Weights of a small GPT-style language model, trained from scratch on English Wikipedia: a variant of Muon for these matrices.
MLP neurons of a small language model. Each row is named by its layer, matrix (gate and up: input weights) and neuron, and shows model dimensions 48-175. Each number is 500 + 50 x the weight over its row's rms, rounded and kept within 0 to 999. Numbers have three digits each. A neuron's up and down rows have the sign that makes its largest values positive.
After each neuron's rows, "fires after" lists the tokens most often just before its 100 highest values on Wikipedia text that the model never trained on.

L8.gate297:595562508501512541589432436566473447505474560575480390399509545506538468518472497517454503464464454435517431461427416614487529503507488499466390536395569455576493406514478573490566562514427450535555495435523441469435590501547538409515564454441338516531573595523573534495518508572499577429466541491519514600472537510484536497557482495531548519572538459635529546550416472509537549532539
L8.up297:517586516501518552564517455547491507460494550508501475490468449557482501439539482491516547559515539464562453513515455520492567407464404539421621564473541418540490515426505520438505427526488522513504453482629454487511565458482629520537401406528419505530455512546613465485496503536486584520499444369436462396542404420509502557588591442498510548489508479523609526524575484538414461547459
fires after: " al", "c", "d", "ow"

L4.gate244:469505449540447520470452468444536479506402511509528412543443591532511594575461518530607460488511497524482432462471554472402581510554497548505475527460551567510424527571431518562600502490623520507600533554499511481441552508473459487515503507517534453486459511593505487449447442478571462512541486541497514508496515483483525422413461436455406482498458403502460439447502550417497474500558
L4.up244:494497472497443518555554584545454484378524541540444450509544481507511553517462548476521457494473513480481500596470457487535483460507489442508409569496573493529576472493521495594488423443515531441476387482440504471458539573516542578423535543552446502479594563495537462452535446534531447518506492413508447425421491464356478419362608454473519532524430494528543407480416522487567513445431
fires after: "le", "id", "or", "ed", "it"

L4.gate179:565451468649511509557536586493463560498458401487433528483467500470461586457591513549376472538539525509509495471547492530450567485511587496533498491405487540412597579468574478505471521542462535471436487472509436581532547438552513466503393457490483407447511503534499519508494446488467601552489450409478514507501468561446525531517462473454632457515461514579432485519545515475544509553524
L4.up179:516470483577468565561558427435442511572531342424587459433448428586471514445498528574520456588474551409482589397506450625505585426569508489475512521559542459417533507513563460436467548472474441413452534456556521567429539530510524375441468490543410457449454482580489440450466515472534580476602553489493496468533463588499441467493505451514394536428574511550479441461539524488485504577584
fires after: "an", "a", "on", "in", "u", "am"

L9.gate83:446506561569455451537487494473523530428494484480516432511466573455491505479452440510457468525446508435414610530514566438479536553575564523516514585468535502447531542509500571557463548487518545484468583428477484401406486362493461589452531461529470566526437505486478470497490543454436438439567440482508470586468538518519507443582536487499566530419473487449525530585475429562424553379565
L9.up83:470587557414475480522432434432637436413465470496583519535576505515420550520506460597521433477519459599491609486480520464586578559497480461536450465452472419541522494521550527557530548475447472439439539612573504539411407435466460559486489512521438497530524557457484436496500489485520447525520516511614494503571509468540467491510436502523475502531424397521594519543551548484472528482609
fires after: "n", " by", "el", "re", "c", "or"

L9.gate365:492420454446545380569426434600453494493578566453485447538481503445485433399430514453371478458527475419529497469540476484479463472456508440424421459482496517439444429500570501464478553463558508560479418477497523425504405482490475418541439466524464450592539509535589585441546440555497496539485430517468464494509472454441463479523541496563503471461559505581517526532512455496528531561478
L9.up365:474547514528485507497481458468490524417472620471541495414409515531470548415495436535522400476451487549504574473556554601503480493418409525530518600487529442459461558557446445482472488538471440537488394507531549462395500470567445415482494524534453388558492561471549511523499505530490549511488509473557489476590423469558637501431456457491502587557515533541496436526503403487521450560520
fires after: " al", "n", "ub", "d", "im", " in"

L2.gate395:416442471575520502479553508450482456485518383433563470473561478440362424589438577494475529475524476588583571512532473359490484537527501450622551501444470560538542582441420521504525517579464565408548505524503477544522400528476466534491506519495505496499540541516566548536485458565564614535529537413476471479531412565444519438436561468546459478465453543519409539503470417441476516549489
L2.up395:557470557506462525578548530496548516519395395387435554553486498544571489462546425530493478546567515449510399419532464475423557419493495513482536536506444437396522551454501528531428444542443515485464508547463514594508469506585552435582489549458451412413533534505428523425519568523511473516472531438448412437509484463449455474461424437504455429562481475535501533364461472486505550503526
fires after: "°", "an", " w", "am", " p"

L4.gate127:508510528579529540470548488454476482490533535486489559525533512412451462498543523539474554578534483414557428520483583473503579416453493544502406577533520530560529501505527496443498486459478463503478528498520581468510514445472426578421456426567406460515469536517441598503435488540418542458446394437479400446473499536517489562462538536385504540519528551543501454438428593604569460510489
L4.up127:510462426509439484478554431489463487478492456518613567409540440490461527403500566522546530492482442543404514499483567505530480422526573500539514593493537536511472579595573509449539460542441546438489394468565425450524486556472529450393526490465452514571473541465534566396439525501485473490508510426521467483582525513499539540438498556419485475507479559509482451428400519532536457506578
fires after: "i", "ut", "in", "u", "on", "ian"

L4.gate426:500541413493590401568495460462465524505531449382462456574547491492517512470485453445514544492542479449471480512469486512454653499523475500507528519544469524483504478468598617538469411422505546511479440493516541503492491475497476470460485449443400484515483484582588435438420492479531506443464419527438491480494536482442536555404604428521448531376479534508545427484490541524567629491520
L4.up426:451502468362451428471582523533458543502491404417401487496500524437497532503571520571448474538412581544483481615512583421496588552515552564514572546540505434453523537411516559464483538447551459511537496480471537471487556450505493489453499450451509511508511420459581389522462499391503520501424508521464543468573518513490438507485471464422473479564497526516570394516457509574547525512513
fires after: " n", "e", "ol", "en", "b", "ri"

L7.gate275:541513494561515529525601488444441566493484476571507451527448560553527494499443513516550437575551536537533484502531492518384601502507470494433534533520496545510468535639547504460510506518492482492519514371439464597516540450422470518521586474539516546532455487520485506510532511402502453538635454587534566573490549392489448441525504487515488533519568569439487561456413513480446538454456
L7.up275:576515513460446520460411490501599493420530512566395574501524464462507544490528527534482438451474473472500491540486523447532460578484515448525462542529586531490430474571446469465623544558557519479434480534451497417462464519481459502566550388566478427570407544367619472524491577472625509493487505471447521563466480528477460535494475380517477507490488496540520524551506610520464544470538
fires after: " an", "n", "es", "t", "or", "ou"

L7.gate427:523549496481504527532508495466564559459478502455442449454427442480483560452512502422501470486494542451503545523468486532519589514482503574496662508442576496507472527511586546619539459546469456505480457599381549447662452572477520480494487478425557437573615572524531493467435453434590479455445499570469449564476596426494586551454465554505567464461457525593576472487445561507540495460465
L7.up427:535457444480460485499455509482471570530556539447509420600523462467425391499563468557502493456489535554450465515469564405452589535424420542461499465491505367524465426530539513488474521426497435614446484500459537509467557577472575522480486473455546564571504469613449499524522527452511415481353546492487488541473506451461584522501395546486479556459482471479490485582573565543523513455420
fires after: " D", "ol", "al", "e", "in", "an"